From a checkpoint of a small transformer trained on Wikipedia: a variant of Adam for these matrices.
MLP neurons of a small language model. Each row is named by its layer, matrix (gate and up: input weights; down: output weights) and neuron, and shows model dimensions 112-207. Each number is 200 + 20 x the weight over its row's rms, rounded and kept within 0 to 999. A neuron's up and down rows have the sign that makes its largest values positive.
After each neuron's rows, "fires on" lists the tokens most often at its 100 highest values on Wikipedia text that the model never trained on.

L6.gate447,185,248,219,211,174,201,213,220,176,184,218,226,179,204,211,168,227,191,201,203,163,188,205,197,214,206,196,230,230,197,175,183,169,208,215,210,210,188,199,189,221,188,216,243,173,212,168,189,192,198,181,198,210,221,231,194,230,224,182,186,194,191,219,204,208,183,169,190,163,221,192,210,212,204,175,198,191,207,170,164,180,159,231,185,194,205,258,201,227,239,218,192,191,182,158,165
L6.up447,199,199,202,146,214,228,210,211,221,235,204,217,208,216,193,222,205,198,169,229,207,208,174,213,193,194,184,193,193,193,202,162,188,217,206,200,200,208,211,162,205,200,194,218,219,198,208,169,203,192,210,200,199,174,181,186,214,246,171,211,200,197,209,230,187,219,189,208,196,218,207,206,232,186,159,217,248,194,233,195,215,210,203,192,198,252,193,187,224,177,228,211,244,203,200,204
L6.down447,195,186,220,223,152,169,246,206,168,234,182,211,223,193,226,181,199,202,216,206,179,165,188,216,194,243,207,218,200,192,214,197,207,208,267,173,213,224,212,204,161,178,206,183,188,184,195,191,192,223,184,194,192,238,211,197,207,152,190,214,169,218,166,218,211,199,200,191,197,193,169,204,186,238,182,191,164,225,209,181,218,179,211,216,218,192,222,201,179,196,193,212,175,193,181,191
fires on: "3", "9", "| ", "2", "1", "5"

L6.gate669,186,201,195,196,217,205,185,197,197,169,170,220,179,199,175,205,205,196,198,223,213,190,187,199,183,207,172,195,201,197,205,187,232,199,224,195,214,186,181,207,243,193,214,227,195,202,201,211,188,187,149,201,205,210,179,209,158,171,208,218,174,180,208,208,203,219,167,196,264,233,177,207,180,196,178,238,190,196,209,205,211,197,179,255,214,214,213,183,212,194,215,165,181,177,185,172
L6.up669,187,161,181,213,218,229,173,180,231,190,174,192,189,209,200,225,177,210,207,190,207,190,183,164,213,198,235,193,202,196,192,188,185,176,180,230,185,151,182,208,180,236,213,221,209,199,226,172,201,179,200,167,209,218,196,209,216,183,185,214,201,228,196,181,170,212,213,243,183,184,173,216,203,203,238,216,200,207,258,212,191,204,244,200,233,219,219,200,220,210,194,197,198,195,198,191
L6.down669,186,192,179,198,182,188,178,177,227,166,188,225,197,206,206,179,199,177,224,192,203,196,214,204,204,186,179,202,220,217,192,163,203,182,261,198,199,171,231,211,234,220,230,209,222,214,203,226,194,203,150,212,201,217,166,187,172,170,196,209,170,222,287,188,173,196,203,205,189,193,177,202,189,192,218,215,217,189,234,214,235,208,200,226,217,216,195,176,186,203,194,172,201,179,181,187
fires on: "| ", "0 ", "1", "2", "1 "

L8.gate418,208,206,235,194,206,183,211,206,196,161,218,227,173,209,224,182,200,169,211,208,195,190,180,222,171,198,186,161,168,212,194,191,216,179,185,167,195,219,178,190,179,214,184,200,206,159,209,187,210,197,198,181,206,198,223,189,222,194,166,181,225,190,223,198,188,178,193,213,189,192,186,229,217,175,203,205,209,230,178,177,180,232,191,227,227,209,246,203,182,198,199,182,207,228,187,220
L8.up418,220,190,192,174,216,184,219,193,201,205,193,210,184,222,192,201,236,159,192,197,213,212,209,216,186,226,220,231,217,169,172,201,172,171,177,217,179,217,173,196,193,217,196,168,219,191,199,191,218,202,179,213,187,194,192,199,199,207,199,209,213,165,223,213,185,199,193,197,191,201,194,191,199,129,218,214,193,176,201,209,199,196,222,191,201,214,227,195,168,225,197,218,189,184,193,188
L8.down418,167,158,193,220,168,202,168,187,161,188,205,189,234,183,216,200,204,213,202,221,214,204,192,207,184,196,181,187,226,192,178,215,197,195,199,206,198,180,207,215,215,163,241,209,178,180,194,212,188,211,215,170,252,174,210,216,219,206,198,197,247,200,193,192,195,202,180,184,204,213,203,213,205,245,164,157,216,224,194,182,192,201,198,221,209,185,211,168,188,199,231,178,197,222,189,183
fires on: "as ", "one ", "and ", "en ", "an ", "e "

L5.gate591,182,196,198,208,220,205,229,216,234,206,195,207,177,208,200,212,158,180,189,178,195,181,184,207,221,216,164,211,163,193,176,178,207,214,215,160,196,212,163,177,215,219,216,210,203,191,212,205,207,214,189,177,213,234,173,178,186,172,223,190,206,200,202,246,211,241,219,189,206,187,197,203,208,181,217,202,181,215,212,219,225,231,211,160,240,199,179,219,230,197,199,240,174,208,220,218
L5.up591,210,221,222,179,210,194,220,199,209,177,196,164,196,193,246,181,214,172,194,202,192,213,184,196,194,197,152,186,176,196,207,207,175,219,191,189,161,240,213,192,195,188,184,233,201,222,187,244,212,212,165,202,198,193,198,175,193,208,248,194,215,211,178,211,206,178,235,214,221,227,244,255,231,194,222,205,241,227,231,214,181,219,187,193,199,230,188,170,217,202,212,178,170,256,184,181
L5.down591,236,169,153,166,218,184,186,163,235,181,190,240,226,194,227,224,210,226,197,210,212,206,189,160,180,207,182,205,243,190,218,202,193,197,180,234,231,193,203,176,202,206,200,230,153,205,172,212,195,185,190,237,206,175,197,183,236,192,233,193,194,178,243,209,219,181,198,228,200,175,217,242,219,213,203,214,206,218,210,181,184,190,184,181,178,195,217,189,219,221,233,169,192,208,198,208
fires on: ".", "| ", "; "

L6.gate884,197,172,228,219,250,194,206,193,229,197,217,181,171,197,211,210,168,210,178,212,230,210,194,196,206,199,245,201,215,198,199,191,201,182,167,206,231,164,200,170,193,211,198,216,203,200,189,214,175,193,231,157,198,206,173,196,194,208,214,224,217,199,218,182,187,183,202,238,186,208,215,187,161,219,181,213,199,201,236,213,213,136,217,230,212,208,194,197,179,224,199,234,204,200,180,185
L6.up884,189,181,189,216,183,229,218,173,185,217,202,188,221,191,187,203,178,229,191,219,220,228,203,186,201,204,213,200,218,179,177,193,188,208,190,221,168,218,205,212,163,181,181,222,197,188,182,202,236,169,202,220,187,187,176,192,226,207,233,180,222,206,205,187,208,184,219,190,179,204,185,214,248,176,180,215,231,176,219,182,176,186,231,210,193,221,202,257,187,233,169,219,223,201,227,176
L6.down884,170,196,195,209,182,215,205,174,212,194,191,188,195,240,168,174,173,220,182,208,193,216,222,191,181,188,203,223,224,215,181,201,183,161,207,194,195,213,177,164,217,181,215,158,215,173,187,180,183,210,192,170,205,247,222,196,249,198,185,222,200,201,208,210,185,185,206,203,181,204,204,192,188,223,205,208,237,249,159,181,208,172,195,182,195,205,209,201,197,206,217,200,214,168,201,208
fires on: ", ", "; ", "5 ", "– ", "0 ", "7 "

L9.gate298,179,212,185,149,196,194,223,187,209,205,188,186,195,196,198,213,186,174,212,196,183,168,227,170,186,180,204,183,198,231,176,197,186,215,187,181,194,196,213,201,186,210,178,195,196,180,205,198,204,198,199,184,243,186,200,206,221,191,170,186,171,160,175,177,228,185,175,202,226,247,198,182,197,197,174,209,170,207,179,219,194,201,206,192,191,194,223,200,256,205,233,224,201,244,173,183
L9.up298,164,206,171,169,196,231,216,190,166,204,198,202,185,199,200,178,217,189,204,183,182,197,192,180,167,174,216,151,193,182,222,203,187,197,199,227,185,227,232,188,206,202,181,215,217,187,210,206,230,181,217,193,205,226,208,181,193,192,168,205,177,192,220,209,193,172,177,186,235,220,269,151,188,181,203,213,189,208,231,199,202,219,213,209,214,215,171,218,201,180,182,184,215,230,211,190
L9.down298,166,209,223,207,183,209,195,183,230,256,236,207,182,212,206,210,218,202,195,215,196,190,178,180,221,234,205,225,176,186,223,188,199,213,184,185,198,200,221,196,213,203,195,209,209,206,228,206,234,200,190,210,221,214,201,195,223,190,191,216,189,197,257,205,185,199,191,153,185,178,198,179,215,189,195,193,194,209,187,182,199,236,227,183,209,218,174,185,193,201,173,181,216,214,204,183
fires on: "h", "in", "dr", "tr", "Ac"

L6.gate1010,214,214,171,199,190,195,216,239,222,178,177,214,195,198,216,201,184,195,222,221,195,222,223,196,203,224,183,247,214,211,189,180,208,218,208,159,215,212,190,222,217,205,188,222,158,195,195,205,217,202,201,175,182,214,152,176,201,190,224,209,209,187,190,200,200,164,183,214,165,175,199,226,195,216,201,197,237,192,201,200,154,182,215,196,228,182,204,170,212,199,211,211,192,224,218,206
L6.up1010,175,177,204,235,192,178,216,236,207,233,190,222,213,205,196,189,175,230,210,175,214,188,234,230,241,220,243,224,214,226,238,213,194,207,209,173,221,229,204,218,211,197,198,202,171,193,219,216,190,176,191,198,190,190,169,193,198,206,227,210,213,210,201,214,206,202,170,183,188,187,205,227,219,216,215,223,225,196,200,166,155,198,190,188,230,205,181,154,184,219,193,183,214,219,196,179
L6.down1010,203,179,241,216,246,183,193,192,186,218,206,171,200,198,175,196,203,214,176,168,185,190,211,209,247,200,204,196,174,211,227,217,196,202,203,198,195,173,185,201,196,192,181,207,229,176,214,199,162,186,211,224,207,191,197,239,188,180,186,214,195,194,320,243,196,222,198,170,237,170,209,229,173,214,211,232,181,199,227,208,240,168,180,204,203,199,203,216,198,204,191,199,162,171,173,197
fires on: ", ", "first ", "2"

L6.gate571,219,168,187,195,222,215,189,214,214,192,197,178,177,240,198,192,207,204,190,234,214,213,218,146,221,190,205,210,212,204,195,168,176,194,193,210,202,198,195,211,170,236,228,187,204,212,170,191,230,168,237,216,205,204,216,179,222,191,234,178,199,211,213,199,195,199,200,203,181,200,198,197,235,170,206,199,230,220,240,195,195,168,175,207,203,222,182,208,192,190,194,230,192,194,223,185
L6.up571,194,185,233,170,214,213,253,195,200,229,203,223,186,196,180,208,193,206,193,198,204,197,194,179,198,220,190,170,201,186,179,176,198,200,188,196,202,202,191,180,179,236,171,182,219,208,203,213,211,213,211,219,236,183,219,182,183,216,210,200,187,184,205,186,234,165,216,168,175,195,196,222,226,200,187,184,195,199,195,188,207,176,192,192,188,222,158,204,209,194,159,220,222,197,207,164
L6.down571,214,174,189,212,161,222,193,204,200,179,228,200,209,162,168,179,191,215,199,216,229,226,204,207,181,194,192,216,222,205,207,203,183,184,212,201,221,168,170,214,206,209,180,217,214,195,167,209,211,196,198,188,180,198,210,203,205,205,222,226,210,227,367,215,193,176,211,195,175,199,203,174,205,206,169,230,208,199,179,185,199,199,232,203,218,195,216,215,202,232,185,176,193,201,216,204
fires on: ", ", "; ", ". "

L5.gate993,195,218,211,217,224,231,187,205,225,218,209,183,173,201,181,195,214,209,176,191,225,195,190,211,177,174,169,201,203,183,182,195,196,228,223,159,232,229,180,201,206,186,218,247,210,188,207,194,214,175,173,191,223,191,225,187,207,229,216,195,175,174,215,256,230,223,204,211,188,219,180,227,209,185,225,190,205,206,223,174,229,177,201,208,223,170,200,226,180,215,193,207,218,204,210,219
L5.up993,213,201,176,171,241,207,173,200,204,184,199,202,164,160,210,182,229,185,222,205,212,187,197,223,175,214,182,198,221,191,225,196,169,233,224,211,191,229,207,201,220,206,202,209,222,191,172,190,171,184,171,235,210,203,185,169,210,172,199,221,172,213,201,200,178,198,198,240,175,215,213,215,185,192,231,230,214,200,215,179,202,163,218,218,192,192,222,160,200,194,215,154,211,215,157,179
L5.down993,213,195,170,198,218,183,198,191,222,175,194,213,231,216,222,203,213,193,208,198,194,225,182,201,206,224,187,190,194,189,188,174,152,183,203,227,174,192,207,209,237,226,211,205,202,190,181,182,191,197,186,235,170,224,162,162,204,181,203,238,208,200,225,207,210,192,202,189,179,158,238,229,182,216,186,191,200,196,225,174,216,186,195,210,207,243,199,153,201,189,213,192,204,209,203,182
fires on: "| ", "\n\n", "−", "===", "Kir", "Act "

L6.gate588,205,171,189,196,222,199,175,181,214,194,175,188,212,201,185,205,215,149,181,205,211,201,197,206,193,182,199,241,196,211,230,205,217,219,172,180,218,174,193,205,213,230,187,207,210,202,199,214,219,216,237,188,236,211,175,187,184,162,173,192,234,173,210,205,204,180,210,200,190,202,226,230,200,217,217,144,238,199,195,199,209,230,242,196,197,177,208,199,233,185,227,199,191,218,207,187
L6.up588,197,167,155,193,200,178,217,216,237,181,170,235,198,179,222,192,214,190,150,220,200,182,180,207,188,233,229,224,214,206,206,217,196,191,215,205,203,204,187,223,188,243,193,231,208,196,223,184,167,194,205,205,207,169,228,179,197,182,207,211,217,216,210,229,208,213,200,211,222,195,190,232,222,234,231,209,175,194,231,163,193,230,235,176,217,171,173,183,207,179,228,164,202,180,197,203
L6.down588,235,169,199,169,190,208,203,211,212,172,188,216,183,213,205,193,210,188,223,205,215,179,166,195,178,240,222,244,211,203,206,190,193,194,183,190,191,145,208,241,215,217,167,195,233,174,240,185,234,237,206,199,198,178,207,206,211,196,191,202,212,176,280,226,203,187,223,217,201,183,199,215,191,189,214,198,192,192,215,184,186,206,258,192,166,162,184,205,215,162,220,183,213,202,171,182
fires on: ". ", "| ", "|", "\n", "the "

L9.gate419,194,224,209,204,211,213,192,194,180,210,210,169,173,224,174,160,164,195,224,183,191,186,209,215,183,185,185,160,236,195,194,184,181,209,187,205,194,176,159,196,222,220,198,210,183,184,190,193,172,167,207,206,213,189,198,206,206,246,229,185,205,212,207,213,231,212,202,199,208,199,185,214,212,181,193,233,172,236,211,210,202,181,221,210,229,195,224,250,197,196,232,218,196,219,235,220
L9.up419,197,179,209,197,214,251,181,199,209,227,188,213,245,217,197,221,200,190,190,230,239,187,213,201,220,169,200,189,186,184,176,135,200,214,184,223,230,192,188,199,211,190,208,238,207,234,202,208,220,217,207,190,189,210,235,187,208,216,209,202,226,195,203,210,194,199,203,210,215,206,215,195,219,188,206,212,169,193,162,183,226,200,200,196,210,177,199,216,233,208,202,209,201,213,207,187
L9.down419,206,206,169,182,207,193,204,203,189,202,183,203,198,217,209,188,206,199,179,168,185,138,233,213,196,206,197,182,264,181,189,212,208,210,210,210,197,195,183,188,200,178,199,208,187,206,201,216,203,222,183,189,183,235,210,207,215,231,197,202,205,206,232,142,189,209,218,200,202,207,208,216,220,221,212,219,236,187,217,198,190,178,185,180,231,189,190,195,184,210,205,207,222,186,177,186
fires on: "4", "9", "6", "0", "7"

L6.gate69,210,200,226,171,230,191,172,217,251,168,215,202,174,187,200,187,209,242,208,208,193,224,163,174,186,194,215,181,189,198,211,171,232,176,223,206,189,176,231,190,201,183,198,174,246,195,192,229,191,195,217,182,252,213,214,229,184,205,211,216,154,211,210,180,201,174,200,187,190,217,171,194,177,150,221,225,237,176,221,212,200,230,188,236,194,207,205,217,188,191,209,195,211,189,193,201
L6.up69,185,218,230,195,192,234,196,190,218,190,204,187,201,166,196,178,210,217,188,205,211,207,209,235,156,186,207,161,216,197,200,217,209,165,222,201,188,172,236,187,189,188,207,208,220,184,203,218,221,202,196,222,209,215,208,226,194,205,191,171,189,199,230,178,210,176,203,219,198,198,187,177,203,178,194,234,211,172,251,191,177,176,159,210,199,197,209,205,179,201,175,191,186,209,223,217
L6.down69,182,193,193,216,194,181,232,209,234,229,169,210,212,281,222,165,197,191,201,204,193,181,211,229,175,183,195,170,231,203,185,239,179,208,197,183,212,220,184,172,234,185,200,227,176,198,205,213,206,224,163,190,188,242,200,196,218,203,230,200,182,194,224,194,224,225,208,184,209,172,234,204,178,217,233,189,208,220,204,181,192,199,183,161,211,220,217,216,213,175,232,183,184,210,201,171
fires on: ", ", "have ", "7 ", "and ", "March "

L6.gate464,214,202,190,193,195,187,183,189,179,181,199,212,186,236,190,216,175,186,217,204,208,176,178,210,218,199,198,201,196,213,183,201,176,164,180,209,191,166,195,196,202,185,192,189,221,173,189,143,211,172,181,176,191,227,174,228,196,233,213,192,210,173,171,200,180,171,183,172,216,225,184,173,182,228,163,190,193,204,211,198,240,201,219,211,222,187,212,241,204,191,205,209,178,227,182,186
L6.up464,204,192,213,169,193,228,204,190,185,190,191,218,187,203,211,231,223,172,162,223,201,195,209,222,177,164,215,173,203,203,181,197,155,174,208,198,206,182,228,173,210,196,189,207,219,203,188,188,187,180,223,193,212,209,207,204,217,241,229,180,209,202,201,211,197,167,181,193,180,184,220,179,223,174,214,231,212,220,211,176,184,227,183,194,183,192,174,212,189,209,198,227,209,210,231,191
L6.down464,174,200,182,236,194,202,208,199,239,232,226,202,194,207,217,179,197,239,203,194,176,202,176,189,206,220,181,234,178,181,223,171,231,181,192,229,177,218,177,234,214,181,229,211,210,176,210,201,164,217,218,195,209,219,178,205,198,173,223,186,197,192,156,190,200,218,188,195,169,177,219,207,204,215,196,200,195,212,185,195,203,204,200,182,236,212,239,189,178,189,191,183,221,201,182,212
fires on: ", ", "2", "0", "| ", "9", "career "

L6.gate736,205,202,212,181,200,226,182,198,220,237,208,168,213,222,187,188,206,248,217,199,201,162,178,207,231,170,187,233,200,198,198,195,187,177,207,191,201,170,190,166,200,195,220,222,219,213,172,210,184,195,144,181,203,190,223,224,236,214,173,207,190,174,186,229,191,216,193,203,218,232,205,226,183,194,171,215,197,200,218,195,194,176,216,202,187,204,226,224,186,197,216,186,200,224,161,163
L6.up736,207,212,183,177,206,246,183,206,189,222,222,240,218,217,202,221,193,188,186,217,222,198,181,205,236,182,172,155,211,236,161,162,216,220,243,226,207,187,196,169,193,188,193,155,171,213,216,211,192,177,194,218,223,191,205,221,213,203,213,220,238,189,215,194,237,210,213,223,200,172,209,242,232,163,191,196,184,190,171,212,232,205,201,215,193,182,221,194,197,202,179,222,227,195,219,173
L6.down736,194,177,185,174,212,204,219,212,195,214,203,217,206,232,200,214,175,221,182,218,170,187,218,195,195,230,205,210,227,167,198,212,220,175,189,196,160,212,204,195,195,191,210,219,186,176,192,198,194,210,201,220,218,217,192,201,180,228,214,201,214,232,164,185,196,207,194,174,229,187,198,202,184,227,198,170,219,224,202,200,233,241,206,208,210,205,196,209,171,250,206,233,161,193,173,180
fires on: "7", "9", "2", "6"

L7.gate68,216,218,209,202,217,196,237,196,186,189,227,216,193,193,221,193,222,172,201,217,191,201,194,175,173,217,204,185,219,218,122,210,190,194,255,166,176,233,183,154,213,182,172,211,189,185,203,197,229,187,219,209,224,182,195,212,193,172,230,155,219,167,189,214,203,209,225,212,171,183,167,178,207,198,237,160,221,199,191,181,191,171,203,221,204,215,192,191,198,230,167,177,195,208,204,185
L7.up68,214,202,213,194,234,183,152,211,197,174,220,222,211,205,221,176,226,198,200,201,189,219,212,213,194,187,219,221,231,186,210,247,168,203,231,193,208,194,192,195,220,209,209,143,188,186,200,178,176,177,169,185,181,202,194,182,191,198,196,171,187,202,187,174,160,185,216,164,232,209,183,204,235,214,189,193,201,185,216,209,212,176,182,216,184,208,211,180,179,208,204,218,169,211,183,174
L7.down68,177,202,209,204,232,207,178,166,200,197,219,217,205,180,192,195,171,196,192,199,190,233,209,160,198,191,167,199,195,197,218,204,199,183,198,180,203,173,199,204,202,201,183,205,204,184,229,217,209,201,216,226,217,202,197,199,209,175,209,212,212,194,224,207,221,245,201,191,181,285,166,229,175,246,177,170,196,196,210,193,202,200,202,178,221,202,197,179,179,203,179,190,224,208,218,210
fires on: "and ", "appointed ", "elected ", "as ", "Best ", "."

L6.gate624,197,173,200,176,238,220,192,211,210,204,171,181,197,203,189,204,226,207,179,214,211,182,160,191,218,201,171,224,213,190,199,204,209,216,203,214,227,188,205,181,190,219,226,206,193,199,221,197,228,215,249,203,258,201,205,172,215,178,203,219,180,176,187,206,206,173,191,226,193,192,194,200,171,173,221,210,216,222,211,247,185,210,212,173,239,189,198,227,214,177,180,219,172,206,250,180
L6.up624,204,182,168,160,217,177,224,222,214,198,165,202,213,208,188,186,214,182,154,195,204,189,198,199,196,259,219,180,199,209,239,207,171,218,207,172,192,213,185,217,178,223,172,204,189,192,189,204,238,264,241,203,213,183,222,180,179,198,182,210,225,190,208,219,223,196,212,198,164,205,187,242,191,200,196,234,219,190,192,176,184,199,208,195,222,188,186,159,207,164,209,187,194,182,202,234
L6.down624,221,207,196,157,203,172,207,215,227,186,222,220,210,192,204,172,199,197,197,192,195,185,201,178,182,214,202,211,193,209,224,202,197,195,220,160,194,201,193,203,209,211,176,200,192,203,190,202,215,241,241,175,216,195,205,222,187,205,194,189,213,186,289,217,195,156,220,187,202,196,185,234,189,201,191,225,192,194,186,185,206,206,194,218,178,165,212,177,249,175,213,188,232,184,209,203
fires on: ". ", "\n\n", ", ", "\n"

L5.gate64,201,213,203,167,206,211,216,207,222,202,187,174,189,202,232,219,210,200,175,212,206,168,172,206,180,226,160,216,213,221,183,208,170,196,228,200,189,188,183,179,188,200,215,208,201,194,218,231,226,193,191,158,245,223,208,214,205,162,231,200,183,179,217,230,222,183,201,199,199,221,226,212,160,198,195,192,218,202,221,221,194,219,190,171,222,176,212,225,202,208,198,223,182,217,196,195
L5.up64,204,212,186,141,192,214,182,221,228,190,210,197,234,206,228,174,224,179,155,195,217,201,209,228,201,208,201,176,209,215,184,203,189,204,208,204,207,196,164,225,165,196,181,216,191,194,188,238,226,248,198,230,205,189,213,218,196,198,210,181,214,156,214,227,210,203,214,196,226,206,209,205,186,209,182,233,228,179,243,198,194,206,208,191,190,169,202,167,258,195,209,184,225,201,186,198
L5.down64,218,179,183,183,199,195,183,206,252,205,208,204,242,213,204,173,230,197,198,184,222,189,211,215,185,197,215,190,195,214,220,199,198,202,184,178,207,202,182,205,189,211,156,217,187,202,215,214,224,249,248,227,200,186,246,219,209,196,188,209,207,173,336,198,187,205,228,199,201,185,183,215,211,193,194,234,193,182,208,206,207,210,204,194,191,179,184,165,244,190,206,208,212,198,193,177
fires on: "| ", "; ", "- ", ": ", "of "

L6.gate114,219,182,185,180,223,188,188,206,215,194,204,180,204,187,192,191,194,209,178,186,197,206,201,185,215,197,194,205,216,216,199,219,206,184,208,218,191,201,177,165,176,196,194,227,212,171,208,199,194,205,171,146,232,230,202,211,167,145,236,174,205,207,184,215,173,241,198,218,213,239,203,173,185,183,158,194,252,220,232,229,218,189,234,199,183,183,237,191,197,181,179,191,232,181,215,198
L6.up114,196,159,195,201,230,231,224,220,215,215,175,208,196,216,162,183,193,189,209,209,210,195,211,213,195,195,192,203,235,184,191,167,193,205,192,193,178,189,160,172,188,228,221,237,201,196,211,203,157,246,207,192,196,204,232,209,209,184,214,177,159,161,203,219,198,195,217,196,184,188,182,188,196,207,211,190,198,205,230,211,206,238,220,193,185,175,159,206,196,193,236,210,214,187,172,171
L6.down114,209,188,197,183,209,165,171,204,173,178,224,234,202,174,211,188,185,212,201,217,197,166,205,176,220,184,199,235,221,207,192,185,207,176,256,220,192,205,207,203,217,208,206,177,242,199,210,213,188,192,214,194,200,198,204,223,184,166,201,178,224,221,203,191,191,202,184,217,209,237,181,192,207,247,195,178,211,188,214,191,224,184,199,218,177,186,188,203,235,217,192,170,200,218,202,172
fires on: "| ", "- ", "8 ", "0 "

L9.gate228,203,162,254,224,182,195,209,214,213,198,172,215,204,194,209,195,201,213,202,239,205,181,173,187,186,207,189,199,180,214,179,191,227,202,200,194,218,188,190,160,182,207,183,163,202,166,203,221,192,194,214,158,216,237,188,232,175,218,184,180,209,224,193,195,206,228,219,234,210,221,210,161,220,151,190,218,192,228,195,212,219,190,201,223,217,188,204,214,191,178,148,227,163,171,201,222
L9.up228,216,200,214,187,193,187,267,172,209,230,222,187,214,204,198,237,150,224,170,210,191,193,236,193,190,199,178,201,235,189,186,228,181,232,214,212,165,210,175,189,209,207,225,201,178,215,223,189,195,232,211,190,181,189,180,194,200,232,203,187,209,198,216,166,190,216,197,187,201,185,175,208,212,159,180,154,154,183,187,210,201,234,191,197,177,207,188,210,219,177,207,193,214,217,209,185
L9.down228,160,222,207,188,218,212,173,184,155,192,240,209,196,222,199,187,215,169,214,256,208,216,173,189,226,206,200,185,185,214,204,205,248,187,183,205,197,223,198,213,216,239,200,201,229,174,221,212,176,229,162,181,181,164,250,178,222,201,212,191,195,190,188,171,191,176,191,200,205,205,221,215,175,207,209,188,225,185,218,182,198,210,194,207,220,177,216,214,206,170,212,196,214,216,197,175
fires on: "| ", "am", "0 "

L6.gate102,199,173,188,191,194,187,191,206,176,241,212,217,190,159,199,155,212,215,193,220,176,197,176,188,202,211,185,196,181,172,234,204,182,207,200,215,189,189,198,188,201,182,204,195,216,209,210,239,178,220,204,186,211,235,198,195,217,172,166,195,196,215,183,194,196,235,231,180,157,181,181,210,197,190,186,202,215,163,200,208,200,188,232,225,198,169,230,169,202,183,193,219,192,232,198,222
L6.up102,204,220,207,205,207,186,223,207,131,224,193,204,189,187,188,194,189,190,214,205,198,164,214,194,220,212,154,215,175,203,198,179,192,213,187,209,227,217,234,156,197,196,188,174,201,192,216,191,208,159,196,180,179,175,232,188,206,185,230,208,169,183,203,202,210,189,206,185,163,186,223,227,180,215,173,209,198,171,187,205,238,185,187,212,178,196,215,205,234,211,173,191,190,230,220,208
L6.down102,232,206,204,214,199,223,180,194,217,187,229,208,206,183,225,210,196,211,193,212,206,225,202,202,174,215,229,171,217,201,205,215,196,199,214,185,210,181,185,202,199,163,183,208,234,194,174,211,161,206,230,182,177,199,181,175,151,180,172,185,171,202,238,204,187,213,212,229,183,221,209,174,194,166,208,190,172,219,206,210,169,187,208,180,202,223,182,179,175,197,194,189,214,175,170,200
fires on: ", ", "or ", ","

L8.gate341,185,208,211,144,211,185,199,199,190,214,202,176,192,187,194,207,176,177,192,175,186,212,194,224,185,182,194,197,192,196,183,223,205,190,167,235,200,206,241,202,192,240,196,172,241,201,217,196,180,222,194,192,214,210,206,187,212,211,204,215,184,203,188,218,224,214,181,220,200,195,173,219,179,192,200,185,234,232,232,226,218,208,223,220,166,187,232,207,201,162,235,198,233,215,243,214
L8.up341,200,189,209,178,194,171,219,190,176,175,222,218,193,199,207,201,198,195,202,203,184,215,207,201,164,184,203,198,163,239,190,194,212,158,205,215,208,210,190,239,205,194,190,231,198,180,244,185,206,160,207,175,216,212,198,163,174,180,249,212,175,155,206,217,191,185,183,180,191,231,205,196,207,198,214,205,205,166,208,202,196,214,204,193,217,204,196,194,201,173,176,209,196,223,203,168
L8.down341,211,180,213,178,187,172,204,210,204,227,226,184,189,203,189,214,173,231,193,169,222,193,218,183,152,224,198,198,215,206,207,196,189,190,197,189,206,189,192,184,198,194,206,173,201,180,214,211,232,165,223,166,193,205,176,194,172,201,235,241,202,228,221,232,203,194,174,198,241,215,227,195,163,190,204,218,207,191,193,176,210,194,201,199,172,200,199,187,220,202,224,207,204,214,223,186
fires on: "re", "A", "ad", "E", "tr", "in"

L6.gate183,214,214,220,200,208,214,211,222,211,222,214,209,194,196,190,215,154,229,199,197,200,185,221,210,201,209,218,202,201,181,196,169,214,198,191,206,181,193,155,205,209,203,231,214,232,209,179,238,185,205,223,183,198,221,217,161,215,183,181,224,182,170,198,195,163,203,221,220,185,221,204,200,191,189,173,195,234,221,215,216,213,190,225,191,202,197,176,196,187,182,199,201,182,181,196,206
L6.up183,200,212,219,206,179,212,215,216,241,215,166,195,183,169,192,208,219,177,191,180,189,184,182,201,207,191,182,190,215,220,208,186,193,233,185,200,203,192,179,211,224,173,207,156,179,180,193,223,185,173,203,189,198,202,193,186,213,137,226,190,215,214,166,206,244,178,184,210,166,178,197,214,172,215,197,252,206,165,234,198,215,181,234,178,157,177,189,208,185,186,228,141,197,195,235,185
L6.down183,191,217,226,173,196,215,183,224,213,208,245,205,192,217,191,204,203,196,195,174,197,197,242,176,221,202,235,203,199,162,193,238,173,211,229,195,192,208,198,195,225,172,217,191,196,189,204,196,171,217,203,188,196,201,201,172,194,197,182,202,183,231,207,221,189,239,223,222,196,223,224,200,168,213,224,190,169,173,193,195,202,212,204,227,189,226,195,226,184,191,180,187,228,197,181,225
fires on: ", "